Weights of a small GPT-style language model, trained from scratch on English Wikipedia: RMSNorm before each block, rotary positions.
MLP neurons of a small language model. Each row is named by its layer, matrix (gate and up: input weights) and neuron, and shows model dimensions 160-351. Each number is 128 + 24 x the weight over its row's rms, rounded and kept within 0 to 255. Numbers have three digits each. A neuron's up and down rows have the sign that makes its largest values positive.
Before each neuron's rows, "fires on" lists the tokens most often at its 100 highest values on Wikipedia text that the model never trained on.

fires on: " most", "ly", " not", " so", " and", " more"
L11.gate18:094111111147184155141104160133120165113157087139110133132139126093164128122125208147128139108146128109140175155124146137109098129100125152123143147093163111150129118129154135114166130103130123129127110153113110101108183091136157156122120122128109138132131085131159148140090123110132147095147110139148115123148090134121119137095164138152162131122138110142142118123128123098153148156148116086102121166136120143137193146124153090140137117113145132181123144152131107151096130124113141100113103150130157104134132112135129135135135158161165129109122124100103133134198151127145098147
L11.up18:101135107131148121101095130111172146141173145129120121176154117138132122086168116169126136106095140140131146097128157153092118108132120121139134132095141119138155133122128150122129158147183122135121090133121110131119134105126108148171161143129123135153105089120110081135128099137108115139196117089131144114110147101116138167139155137144145172117113162121124126134108137143182105125135114172118134099121128151147101115117120095129120113118176140185125132098096143108096146163112104154132088135141106124079149131059133140158151100192156153104125151101132112106165161080094123112

fires on: "ad", " mod", "ild", " trad", "an", " dist"
L8.gate51:150117093108085117143135103142165127121136122136126096135128111142181147132115110078143121107113118087164126119156096126123123138105118129085098117101094120133107109090125117112110114092110129128155096114137134132119088161171130116129146128139095125155140137062132132150104131137134147088113133060132089138178123120127116097128141143092095100083138106128127121145085121165116106168152127159141128143133126099154142169097136124150127072074071121119140118151117116102081159120157120139117150137137140123114146131154135100145118125139131120064137089103151082117105106113126113134
L8.up51:157099141145114112113124137118108086105101158126157125134147145170167117129112146177130170096149101096150135142148148119157127191117114112139143146124169139100092127149106071140158067129112092178182173118100170101112124114134149118092124115123139145138100143104122138152121139098140175109157119127137142100160149171132150143119132129148135103136103124162123154151133124109119121087146142087127198140149101150140102143117105149072097119139088140162133180123132153131170096153132141090101164153099098138106145110130130124098146128138114130104069152113146117138123142123156131165

fires on: "ern", "am", "ir", "in", "ig"
L8.gate487:149134116123139125109149116108148122120165134181100141156104103119141142126157122122128114160145168125127120126128158131079139142153125108120117145112117111089142131137074168116116154131111125133121171138167092110120155099104112135119131143128093159159153118127143135121145143149143168093148127124144088179123131101138110099100121152128116136110147100115112153124125122184175143122095164131142122151135080125084134114114119056105088116128125101146142133138115102108128142097153151127146157139151089112128125104149165135125128133078141161140113121132078067170132100122122141143
L8.up487:165127144171112118128153151151169132117127129153089141120116084126140155148123163078117114119118090148124119150166077160160096118155092086142097107123158075130159103116097109127119135135115121078121145163096138127102106103137127155124135116145127172115125119138114075121133119123177138119104136170118144111123104124124119103186101145090116158135131146141123113127179118086142093095074122129136137144143175075121110131110142151135117131123199128133151099130124143131168138122137188168093195116112129130141123130110110114095173124148102141107158118147147134092135082131157111127

fires on: "A", "a", "s"
L5.gate165:106154076110116149129105135142189127061158110120084105125128198163106104146133118122141140092154108121138125169113093120085193120132122146105117164126097128138081124123129129150143127138151173136118114158134109147123123138114156143091159126140109114089108141093124130151172128112140148145127118122117136140188113129095090121151100174143163129155169094166134147125066111143119072144172158127091081114155080145156137156147115155137118093121112158132115127102123091146102147130137144129127134146112140115142125101164134103149091126158138139156109102117141133112123123113155095109
L5.up165:166141146133150120155091092170160140165137148092132071133108132117099091118137110140095157141132170119118127161107133095131159100150156143116117138109109105096131152137111160150065157139092104139111133132154119120105110122162166154136133137156113128092111122120104129155171141151119136179143125081182147091143101112129131123144106142142138150126144140101143123125123125122161098136133154103114120142104130130114151120042171083133126128126093135075104161129117124099117116123114122149113156120132127115100113116112149127134107077130142142134190085107090116138111125135126134084

fires on: "an", "le", "n", "r", "ad", "is"
L5.gate771:122122127100143129123106128123138160161136113157133072133167106137171135132143187123097135108099151143167130158126110124144095101158116130092105145133148115110149127126126133125114114108159115089151118161132092155061149128096188116141149097087130121105110129139120134133127084101089148119179114155120151130193088132133116104158110153151102076107123128130120116167113139177140085136078136132129133123106155100163105158134135157130112128131110162155119120135082160102115087122151094132092124126151108147132106112198170168154095139132099133091116093141110130113117090132117123137
L5.up771:095152149130138087116101139151137096125103125144112141101166126165076110132074111136136146139166113117100121159176140169149100122164161107151136139152120092124151138140089146118131097110116124091165140121155108168127123139113118072135123089126140125155136143145127122083145136149108201136141116116108105107097145136106100125109129154092128085102109163146135109105141085159118120116111152131135144114102108167120140136153150110074090139103114145136161133102154183112112116152140155118140125162142122111126121141132154110131135127121112134101126162126113135096133121111132147128

fires on: " |", " ", ",", " (", ":"
L11.gate1148:148162083129127161137156147134129129119105114147109090135124124119157143101136126118130199070076131108123144163138125111129124115121102110134122114151169113159115138114118131142144158090118146123139129134151129131161147123139147151120089134116135112118143109121106141144173125114143135149119096127134117122115091132112142106111112168094096148137115069117104128145160165102184112134159146088119122114079112136124116118146136127139156077171084140138134073149145103081110136168175141142114150118057176136122102135165121188133087115134167190084112102125116152134111141122115125076
L11.up1148:150154124124139099140132120153117149119111129103112116146134121104132132105162108159165133134117135130123151158138130099105160076086121120129090126149172110174114077116111143080107172152108140141159117103148147154163119088118155159098137201140127094100117071163124140125163160104128130123077149144115151113115126112104134130106131150127112146168118114105107149164160104130133107151143135111081135170084113136096128113126139118138132139183087146104134161134140128093146147143103140106086121105119125166110123131156115140127130149128123176126126138148104168191098137105143133057

fires on: " for", "ent", " a", " first", " two", " the"
L11.gate633:143142121172119136132136109113151140110139116160127125114121104143123128125129137106106121144108107128122138155140126135114143126148136159112166128157147126126156153139103158163162136094104180103118091141102128140085114125140200143134093103136106164115097130076117115095113145125104140162118124158095110134154132144171074123167109157115137132117138137087107131128118120111123108109153150109142113149103119164143119106098128177118082111140119115150140121143131111129136132146121123147181125124141168114116125113183091159137125120106118160118102100123106149093064171103112070101
L11.up633:136154130141132130112112100096105112110153128152099112135078132110144143115129091116148117097056145143108149159113122117132149131142127153066118125140131112138162183169100115145158144124108182098132113137140104094098141135138131122123131140153078133140106105091124166089155095117082148166078138140125146070108125146138095135180139108111092095150140131103116133118090159120118102121116127105135127166114121148098124135135142136082132087142099158121163125144137125095131126116135124172176170123163110131080168131134102104122070136118117145090125076094094136146096165087140079106

fires on: "ib", "ig", "che", "ob", "eb", "n"
L6.gate964:107094154168111138147139141146131133116142120144119109117114123149083162119095118133146177111144134061154087146149117096141170130147134122104049154082116104137126112117102119130132129135145097118118132127139139089115087123127108084085118161097122117122130150150104111131145094142162110150132129145125109141124113189171151093139134108121132141154103143117106125141130126111110144087058145129139150140107141058129089108125152153115143129144122128128120118137162135124103145138146135119153133141086134090157165093153146154132182112132142103144157127143123121105152076131142123135
L6.up964:112133172119120130151118153098146103100173135150147128119135053128136126091150144118116124147094084100106142083097133126155123164101143120122122140110156164124083094160116145079079152091139135112113189097091113079144109087115150156147137141114097126131121108116100144138126127125126129110132142150117100144135123101134133144121083154171159161127131137079081147111115102148151172116119136146086158159133140127170155142122094143157146124121116088126082144104128099138132161123136139155134086101098104099101151108117134097127150116125185113104150161136147147110138145161164110100

fires on: "at", "th", "f", "ar", "in", "ari"
L6.gate760:137114149146142145166143101121127109157122109148147122166126128131162086162108139159108113145198115141146130141157182098141136111095086127171119128102159129134149138103110097146125111120131115105134118131135124161101116152091102171126134129125129087140116122127146130173112107053133205084132119122112146124124115149139130135112115135072124138109105121104163117157122151165148175136170142151160128149089125126132191121152150118088138116173136129138182129144157163108178128117098178175132165116118141137116143133155175113116109135125147118100134105132160175128102152115096136120
L6.up760:154118141108143079140159135108163130112148120111121100111162183129134100110113149145136131150105150142107134171114134161157171140150136123110133138119113106108174182108114166112074115146132116106152135113115130113099072120186139127143136119146153089127150127155108170100172096108121109161155076155114159172136094112141099146109155151137145112153124114137131130149117169126137107123161104157114089107127064113122156073101130137067167119124126114114125145167099096129135145095146135085149102107156144100130123135117157114142151106117105140127110118119122141132151102086124127185

fires on: "re", "ro", "l", "it", "le", "E"
L7.gate1107:136136105125120138109187103122111112148112120166150111130174141205137169103136120131128121095134112116129178120113122127151112132131142119114120148144112107140107129129129104113139121097165168129158164120130085090123126124139161147133090131131182143101094141144110158169105182117156107158125127125125098133186111085126119136093165152133146139143141125105152126143107124139181071123160135153089083150140093127167135149143135098150122140134141192164124087181119138161126160152144116113141097152110105163105083114119167150138134147075132106145082147146091115122126141085102133127
L7.up1107:156169132120112085146157116147145131172098135158145131120126102120090096093128158140139138152102157138168116119123085161137109158124163108168129146151136107116186179135133123162096136114126114144135139126109102139155121153116145120153132131133135112169179138149111140112163106088096085111141162145151116121128135149080161141085123164139135134125144136116124141157111146102120099138094142131133153169153094115179142116081140116083125098110141152190141134102151154129103066143112094143117119104155134121127149121150123146137121109151175114141143125132132132117128123141126094105

fires on: " of", " in", " and", "ag", " across", " to"
L7.gate567:139093153114134115133118126124121093149101106106105105146117143148130154162111118107126132095109133116083136109123127142120095111134115169116126142131158122091110116127123158154111130109128107119116144125160088119127111160149084144149121120080103135202107201130080117121140097146101121124137138164123115094119141056121113110112110131128179102133111100152189124099121150104153175099150150141159091094117094173166142119114117113101137142094102124171140119138133124102072116131154164153104131116130141097114109121129144162132157153127129130138139061107084139104119116095094147159
L7.up567:083129088168137119110162114169112096144137107105127131096157121152146142121130106099141102101118134141142134139164163145160189158141153117121129130186163118130092119114067131106118111111162149165156091111164108140136168152103197172085111121121124153136116111130120132142130129134179134104162126137124146136087103151121095111143110132102164105140109091159132078128111131126133106125117130130108156110100090141109101106159117110122163142081139132125146117120159114132106126137142103085075122113112130117108141135102103156128125127076112147168147150124102138129163123133112112159

fires on: " Le", " le", " of", "le", "e", "re"
L7.gate1181:092151101150081120141117092131128107141147154153094108156181122139133094097142144156092129109096127098095119130158105094145087088114133140131107131145120131141148133120135138100164139101110150108132145123131110128093160119132134118099132153134161102134126125102165089144145102134125129124129146155144131113147122104162151088142126122124153115085190121108135145146131158186134114144114149146128107165118125108173137131148157111104109116162140154124111114102116140160142089140113141082123100141109179138151109135146094099135138123078140108121070123098109135134134134141145141137
L7.up1181:122145085133156090105168085118163141111166171144152121103088124087148128105116087150127123165097098092123135124147094100161109138118129145168159139108152113144112137123131118115140145147117138153090126120106099160097097120129133138141148124125111134139179126119164128183114119097128133162143073184132121150124128113099154156141115145119103178130114095078144105095136147144192123120120088150162113131122112101138174146101149106104123095086116178105185092126114119113139096142127106165106151135150117132095152111120088105128131117134133133143111152169149115080104116147095135155

fires on: " north", "ast", " south", " west", " South", "one"
L5.gate262:142115140150154132147138102123123127151133119108137136099168105093135138124100107168103145119121154177170121110173146131148086147138092147106086131115105101127141119090141122119179148116111162119118106157161078173117151145133087116107105155154130108104164105139087059130134097137118114139115128113097132142142120123108147092127127158120169138155096106141114133145137128121149154151124111130124136116134106125106126105162168093128173141098129169126093115100156182088094133113142152127122157108124154152112116139157175105138130126132133138139116117145093129115135106121121146135
L5.up262:091145125114125109132118113088188160122105112127128147107130120118126126131117134131157125108177105090117168199093125105091125121103155142126128127121123149138086155171107148182132176118108112123152116095127108156148113116111115108118125103137116174123144106152114101125162146099163143149127097091135101133117111142115125105152143134098096120113126086108159078113137109132141181147098149112168086128133143125117128151111138105092117096160124128121131127116111116126067078070078119101119117132152151154103103114203147154156130102117133139126152144128112130142127098132165132134

fires on: " the"
L8.gate300:138085099186129121136135100130158126068117103139125174151115127086130113154133124108131156097111138118158109081109104079135114153218128106131150141125116134154132132142123131156126100125072167140147185119131111166122140159119160124104103124096143168118157139106111134120124095178123149110146134134149155106158098128101102141135120152136107115145146119090127185139103124127129138093125128147144131129151104109105155115118119099096144129145149123182034125107127124158138097134119137109146107109138169120145151114159114133107124140146143139146145141132071112138138147156122087117
L8.up300:086133123098147114134162130159132142112106127141135125137103093096171164181120079135098140139174093119105152114132125066118140164117153140090109120144133125116088146093121113143110106155092103143143116100090159114144130115115124145070094108128102109155128114071119149185119098144113137125172142121173153134143101118162110080137121120093135157084122135152132115160144098115091108145141118090149121156139114129139075118077143140142143128136120113123132142073141098141141123145111125079143111117106118100121164143132173095122157172125090134147085114146132095102135132139125118106

fires on: " of", "'s", "ission", "ve", " aut", "'"
L6.gate233:114134129153146130097116136148135107106118136137146078146115119133169124133144112128131123122134135125124181137131135108154138175124120117086149149117161164151145093133167133080137148113186057130144112116123128142125132161128143149118112118144090125105141124101090078157106094121135145113148138117117109112114126077135137099126085165097154120097098094137136150139131117130133120132151096121120128078142117165134114114125089109120135124110074143172142136127163155161148157129150152143098135120084123120102119126129143122171125101133124115183155107148129083133117118087147132139
L6.up233:120128122097092092109135140124120132130146109066074147090136155081151107133101124136146104134100112127079141143170152152132120146148142083123172133136146127176164125135126135127097117101128155118148094132111135158165100131172144180109136109117156111125123120111125136123125095118146136134143141175131151200124117080112152106133062144098118174122139119139154097175068136080142134105152133141140151071128102132139140143127138119130138145140133128129128180125150155142119130194138078139123136151100107146154125135131117118144121123121145154120114149119119094141172117144192111120

fires on: "°", " result", " compet", "ert", " consist", "ag"
L6.gate826:123148126117155116094154117103159135087186147146130102114100095141135090127134132150166164117167130109151125052144174149095099091161114138093150131117105124158124142179098127088167120139158128149097135123127110147108167150142130129137154157171155185138096122118167112113118144131139144105142135119126088096166140144096095136127115137093096106120141177135104099128127149135123142144179111162129144108122136151109105130122103129121143139110117160123139137129125154155126134192184095123101136095118118160168151095114117097111094114140118116103094099167133111089120150136105101104
L6.up826:128115172092176130145137135086135157093128136127127129143150097140163139098167127157112132138113088128151122093169101131135131116122128147134100149162137148124134136181114125112155158095117150129139136130133106120096131136119162174105095104146164165099156128120108145112115108130170120094144104134136146107140173147121121125151145104124085115095101126106140121128168095131169109137127175125138133186096109110113099138113100101189161104076118150193188158130081103118106133146151130134169130128171146102146099114176164114128112098152118101150129116085120169143122114147115135128

fires on: " of", "az", "st", "ost", "akh", "rop"
L5.gate395:105137159116112129103141171104132162132177132152113138153122139116161154109140144121109145136136133121127162155157089140108135113129104136127139150100173170110129111118109126113143170120092122114129135163122153131117114119136127148100185115113117137112120141107159130110163108114104116162155114170085114101181108114156107095156147147099154119095139112123104175093154159112124146179059096076121141146137130148203066144130187123098150157083138100151132091107096134094073111113077073109134139127074110128123100103138121137125127113107182158116133131091163147128107101104080135137
L5.up395:094087116106138106135108109132116120105192073143107165128109087143140118112102090113139103158132098132133164165158119129113136124147099091151113144185128122095132132149134097109141107095136137095156090093141144162110132138122164137127113123135179105152106101116119118108096154159148157149131132161117141080147130115115131115146150124130089102135098142174147118150116085135120087147145148124119156134105151127117100119094134129082117109119120159061120101171144147142133111099173114124105098128152162173118167108188103138124162127077154160120127133094140151078122093112130168155

fires on: "ess", "ly", "ably", "ially", " way"
L7.gate86:135088073181144112136185137100137132057134134116127086155129150125141156154146106115099100142158155091139129123100124158143124094107145129130110157122129150132141124128077092114134111084150187152116142127160155084129142098118174185131105126175123136106093136104133131131137123126117099098123143145102110148143133118156080173121083135111129128145128108095155094138137139130143112136134114151110128122106139126128083152123116111110146151116115103121121122125138103149150172114154095107107103125102144142138101110090098127138140144111126126158134138122069107143139133109100125187
L7.up86:139125115153118136106105115121137102161141117100117160127104122095109096111079139131137129094058127166130066146157101121123101173120135133131198136083195106127094127081159097112141161117111077148130141126125133158091154131107154114136124145137125172123139145149141077094144118089138144118131130111136182134104155162129075147126078121115087123132178117112178104091134085111123151088103111146120138081117142110135129131098143092168121150152094125146148138116147140145114086136118118108132111142107184112134125112117095094139104145123151145123142136154122128124173127152084118079

fires on: "ly", " more", "ically", " most", "ally", " less"
L11.gate724:099121123118112103107110133139086179158120121176117126115147142114140109123109151087130153122129091119137114192120090162148114138099100168118142145093114126134142157142094132195135123091139143080110122126150125133088129114102147121168133114112132131120078106156133102159110128116148129126133081122159076125142168176159088138092175122142131134110125117136150112115098110091153174172106121110141094113121127127113144150122134167115128127132107098163129159118130090169138117153112138106104135132141147117171079124106153149147116148179167122144115142160148112131123124107067123177
L11.up724:138172120085146133119143147119158115097137108190131168085160146169161123108168116100149157098137151156139115121132154109122168143123090097142142138116102176128107155112136129101163101111149139124137098097076122060130149108097156082150137128127127136158099096116118161133141119137153101131172119131106107152158105112135128134114113108148150128188103112157129113133109122141187131110136124108155111104116117125124137129135128129148158149109137163163126122090128114134142092114098095167146117137181092170052120120110137138142098163115131133067128113164112106137120168108085161103

fires on: " most", " more", "ore", "ly", " very"
L7.gate627:120115091159097137080145098104118154166119146113148194130139093087128144134162143074133123112120143128143173136185153166098163136094136157133105146137099105122114108162165117137170128106151134108141141108103141177120115119138121130122126147132127142117116103129189112118134131142122147131173127125130118126147153127122145169117142131153155138153148139134106152143105117169080144156116144120133120137129118130123141167112122111175138146115114162118107135143128138097105126155127116089124135122075155174153112122118163092138118121133155160071080104121155090095130127090078092155
L7.up627:134138133104138124108150148132112085142176140102129093151096118153161111092138104131175161095140182136160135145147114104126166066116138122136131143132108163138111129170094111100143105106128150099184142116136103127124129133111132115175125128112142147140094133112191106111143140185126114112127110117131120137130138074121153151148118113110133147123106151098160120100129114140141122137145129144119146132051126160158127123136089114125153128115097156162141164108138141132115082149098135140120136124082136117110140119137131108142126101136147149097103109117153134100135150096123097101

fires on: " of", " was", " /", " been", "ann", "e"
L6.gate1132:109087133099165152115119120111112130120128105131133151162140157120126134177136110134129141153119139108113147119113126146098111103119115105130151124109116109106121149099136103119125114123114118101118156151144123130118126108120095080116088134125113160088181122063128152162108120138149111145166125125108122127163116114156128102104142153136164116141124111129139127092096125194162127158173102156124068138107163124172104135106113126145143100127150165160138073153157133144111137125145120134141128118179168159118168126157121161130093147146146119154117109133094086150132117136101119152
L6.up1132:097161135146135124152133123110146147117142131128112102157098158098173145160117096130147133087168113132136138087081142091147097128123154120118184105122123130089106131121147109113102099117115123123159155145119124148133127109192122122146166106144093121132150144151097130140083117121147126106142140156110151116177130164094122140143164135145181128147133128093156122070113136156103141143115127166171123136121138108135088100160143121121149170126113105082136133095152122171134154132132125141138148136161112120113132120139129105118111159140127084139117127114097148173122196156132136148

fires on: " that", " which", " but", " and", " who"
L11.gate835:122137116101122156140149131126137122135141154114100141138112140133126133108109124113162123104128087062125121077146169158090134117149114110137101131157131156127103140152098105113142117156161097129140145174153127185069136144107115101133147135186111156123137063148122147161117091111123114110113105095099062172124158106125151100063118140120145148088158124099117189144143143119161177140135127144160152118102126107143180141136113115097119106159113127090122136107129127122079090139130078141133161108130125154118159124134158162134172126123125154145118119123120117144137138119115155149
L11.up835:100111140100156131084104162094140089145095111114127113118129122155100124102123076135107096141122178164137111159139085131148142121115081113090139132095147131168158119089133122090101127091126152110110075110119134088172147127142156127162094141105115150144078121150112141107097140197109141148172099148166172110125134157158152165163097108110106127107093132124151133090144144153116148159119110104123134186161127137142133125153065130125118117089125164152115126171132070090137130128102192160124097129145097104135099115111112130091116123118153116127144122094136132134071131116094106130

fires on: " of"
L8.gate851:158088177131124108110079159104122130122131144099105128166153088137123128175093133141108106091122138152112128109162123118168162130146098160136158137113095152087106151155129123110133161154110134122122115121095135115125105139177119149129145153089140102136181104162124123129123125114136136143142133140101140117104145093134111147147121126052153122110128138114184161107143114117156119160110122121132111132097127182134111120136113126139141143136128160141098154162118163161156102122134160134156125149086148140116146144156124111113107122133135141139130125141145166122113147120115156112
L8.up851:146124101140129110118147144139140102174170105073151104098143118138110128097098102094141107104122122147122083122137134184123105135128162136180143118150120140133099087117110117150129155101148144108145124133160124138110124139145122134110148104104148087138127161142107133119106132131120171149117145107143104070125149128140122132134138146138111151151143085180108099118099120117113153134106130082126132100127100115112122123137109132092094149130130112099144185101152120163105127123133118098097119161096128129168146115177144156126085149091115167124140120145094149148145077099164146105

fires on: " |", ":", "0", " 7"
L12.gate1022:143194087149127171136120167090132117134185124103159111125121117126143169118162097118140138138132112118109154130141103096127134124159131180153095114121152110165107098136110098108169149076162146099145105166195116098084114141135092143102133167159097140133129114108125160140145110147123141131115135116112127114144142136108136115102137153140115125106149104115073094153106129156140116131146134135108113164125114096164150126113151086146145117128120126124150162129134088120082097092111126138101150096096121118105130129190141121099124122170114156170123140133108143141084104110122128099
L12.up1022:135121114132127172138089079145094144155130142123129156127119122151152126099104104120141106131097121154104125124087155059108088128134085108090144113075161082141141153164114159127102158135110126113087174148188111182147156092103121101150164132126137123131146161146138133150191113150110130109127131124139159118127102084137126135087134081160117089140136156126129131146125148151150123148123130139105142088118136091138138113157134136119174090136126185120089144097090108091120117130135124154107171104116154176116115137150144114136115132127158133143099154128108130121090088120106158093

fires on: " that", " it", " who", " It", "ly", " also"
L12.gate423:144184108111112174112148128124161119112147123133142117144100140131115128104133117107116139136116090073167120110122118106102145117127116145125135131158187153082147143117110135153150109097158086105125121136145158139112167133139112130123128124109107153147117124137137128117123086119121105135166160045107114145117123154098099141110114097146136171046130176073150156112185154122158129140164112136107108124090147140109158131145107097137120145142109120121134140149152110144123123161138155137131129132122065091092139137149139153131089132102101164106137179166158142128136094094148147076
L12.up423:136154122136123132112110176142141160135143149120096150108081093115170160100138077090114132146125132144120125098167143159165113132124076116122088140107129164126134118087082096127110151141139162122112123135135108122076135146152138142160121159152101172113106111103126140080114105143111166115160164126141114131095114174133112104130137135068123137153150076130086124160119157100151137163136129124137145131126123135096115109110151120145058133119120160192146100100165093139136113105136125125141179112108110138120163125145153151126126136128148138148133123145100128128124138122124111127

fires on: " was", " the", " were", "erv"
L11.gate187:113114115192103118108195119115159153169154132144128097170142059127145160145114108086156111134072112093123129144133113161127086109116127153139128149128124143131156145135151127135179141145134102154148132116079122131131138129129088111131131108133177123128119115135139124161151177101136175151144177122097157113150128126155115145084081165109151135112174096107153139158159098107147124113116126073129099104128097171122135144103119132145136101165117098092125136124112126176139073130155099146108161098129148108120129110125123131159145146098083120137139149142099171089119137137110165106
L11.up187:142115105086081132141103121141148124127139130154164136126116074114112102120125096131139149111109136091154121170126125135113109119149140137139132123124113103163136110127123130118117186102130137096116162140081168118142158091117180128144112113141144135158100083104132103142153112129162132104128132137157102135085063114166121124129115136129133100114150104161117090131112125148083145128132081137150132095189145114116149126125128094148120130140103078137118110098145161128132115121135130111154112153090137131145135131157113108172144102134150148101157135168137076120136094139106102046

fires on: "ad", "an", "k", "al", "t", "m"
L5.gate847:115130101114083099133102159128084145139157127124130096098117104084157093141127086120132156168117159120153122112168092144129140154141150168143130117119129085121122126104100098115123097119101166102130114095148091130100137110117111112075138133132119115117175117066152124103170150143098123100116119059150094095159140097121142128106152143115139137123120108146117126162109120164121145115116136127133089113132102133189105139147116144113133110130089132146128143107109142135114129120130161157155140108138160119110134153194098132131120150138128125167082107115086105149100135119123123137
L5.up847:139097118129115077153108132134162141125100130098096136119111116136165090130116129153103176137132084108158176120149112139078122152100092130092133097123095116123133119104152170121082102099148147131137126129118116103076124055113159143136125146069101114103152163091136110110148139117096108107116125085157106117126126134086119148138123152136134122161154100170154126166130108173158105140140168150127126132177092175161137108150121154127131078124103178137128138107102127093133150160131152175059113130146105082153158158138087112158106131172131086119118137086121117143129132144125150092

fires on: "ir", "ern", " Sir", "er", "urr", "ous"
L5.gate273:118118142168120161146103166149141098127160108096135137131134098124110144147115121083112136125171142094118130121115151076067110120122142167114120153118089157149086092122117156089158129095107112127128148152081079093092158156126112167096174134123118120182084089121139145099092117123109187095137137110112080131091148131142124133100084153109126097162115094106102131145122142128146133097088125160121128109151148107142121064151139095095147159148144101083154087112146124161140131127121146118148111120129130137114126112112158117118115159187171134080131102110099153160111139136156128157
L5.up273:152162111143132124106159100140179137178163145157089134108159122065118095121153148132135153127133140124096143082142124130135123107148148092127082134096133097117125164088150152109112146136115151120164098150102146126123103134131141153120174102129139127100096178135083106124110121089108114121104164139097134129118144131119105145137141148117114187147103137132111120117156157108128143120164143108126147110149133092093160143108143106165133152154145160100158131147145069108107109129158117148101136109119129157123171142139132131083124087130113146138093126112127103120131119143099150157

fires on: "ar", "e", "al", "le", "a", "ra"
L5.gate913:132108102115171129140126068137120139147135102136108104174101142131144097112115140140137138163079119115112125139154092162094082105193124108094103137103079163138145147122118136160118141104108119113152115175140117119125153132166158148121132126109172124142153164156161103168103136162126113114112139127154148145167134066137141143171146116119092134109107071150167165113095124177150092125154122125132121146113142141148134181108145102095102102121126142156173115117153113094113108107141175112129134114114127131142109103149140139101142145109150170127161102135158117060105116142083080088
L5.up913:120131135112129102117162109124100148121121172126131117070130133124142131138147108154131092144179141128136157132145116134115109127136106148124120131140146140097128127091102102135114107158128123121107097106110142170101163105155150089170111148136131126124099144125132093115158111150147153148059110136147104084117124164163129123134099099141145126117161108112154113117109109124157127085138064112145123149125116120130133139135155151092105092089115128181147169104136141095099124139147145174123152148154157077131167147152121084156127133109096122140159153137084144100144147108136129110

fires on: " a", " per", "x", " two"
L11.gate272:113125104144099153129060142099105143128112140126080131085135098141093166114125131150144118109123129161078136188158112111117132143137128167119094124145116120110117151158119167154177118077165162111121086137123097173068095166107161088116116115121161108105120157136174177131143119140141114162125117165131151099120115132115113125132081139125123116134140112124146072136122121148139104129117139121130117127140151169136109105103126161112124115105119132116093134143096101105104101155122150128143131140133155145149108134136119127196139111093153163140113123132139139103113115111138095119
L11.up272:134109151126146120118134146100172068119158133096142114093073158111127182092151159108108109135110179164076129157037135120082126143153134144099141124167105133105152109113135135151152141147141114151117138118149077092124099177140139116166079095192134143104092158137107145113127128109127148136118109176060140104151149116180135130139138154121172135153158160107109126165087138109133082129133152128133164105148154101095149103074112118089094088088117153142120101133164110154095103125130105135162122096164135123143097117140100123153160136153137146144100091176127131100150135108097130118

fires on: " the", " at", " L"
L11.gate1212:147114097120098143196166139110142091134133117086149147129110146099144145184137161101095152101130123158145124084141145125172146121152098142104133123119107135092112107117130163129113155130152103132140123126111103135153131193167172130118166143110123136104170154083129137152144094142160145102158079134140127131100133134151165114170112159126158112122157108105143167090162105128129104146155160149126107147130137108122140153148129102072115172132190138132160134098125175110104146111136111153128136165100149144171133118134109107148138101115156118114161096119118091136128149130092075055
L11.up1212:086132168129166102086134149152119094130168107142112173188134138080120136146111134142116133147161084155136154101148089095136141084130174126147159123124108137149166197124127130110125163152137128107120121090093133150098152108141117123094117114079131140147169162106122152124114139131125145124151130106134161165163111114138065152122123104115137122110134112108125145104084160120082093116127130154164126127111124139142134153137135125109146158109133128116130160127099136137097104168138092108120053123106118118137122110150122156096116131149155137106097108145090122106149170144126108112

fires on: " of", " to", " about"
L6.gate373:122128134140114119114155088121099107112143125135135115136103130096126075128112125105128109142135193125130159151131102133116159106146117150152096145128091116141110135148089120091168141138145121098095113129111125141097098116151114167131114095117131126113142106122146111127147114134144144154191118146100135081173147116146096159158108112097109127135138110158157129078095155158131096171126124124118139157114142125130103112129153117097103165079132125156103080116159144123127141151071099125158121149090173104136156103121128173129103120175143116085162093165152181135164124158116106089
L6.up373:133179132116142108113142083164152131104124113119125109093168200138108110108105129116165141105076131109107151106128148123131114175162125115102091135093129106127098166126119155127136105100143179158093132144098158165141148130115159154125124140081133149144087134125109135121138137143100145116111163092148104108150122114083144150164095111134146116155153167153106127137118184130096118110110159100098187137126102080105130137130101162102124117112070109157112158123139174143139170129147129143126079115160160115145156127140135139119125118124152141102152111156115119139115127117110099122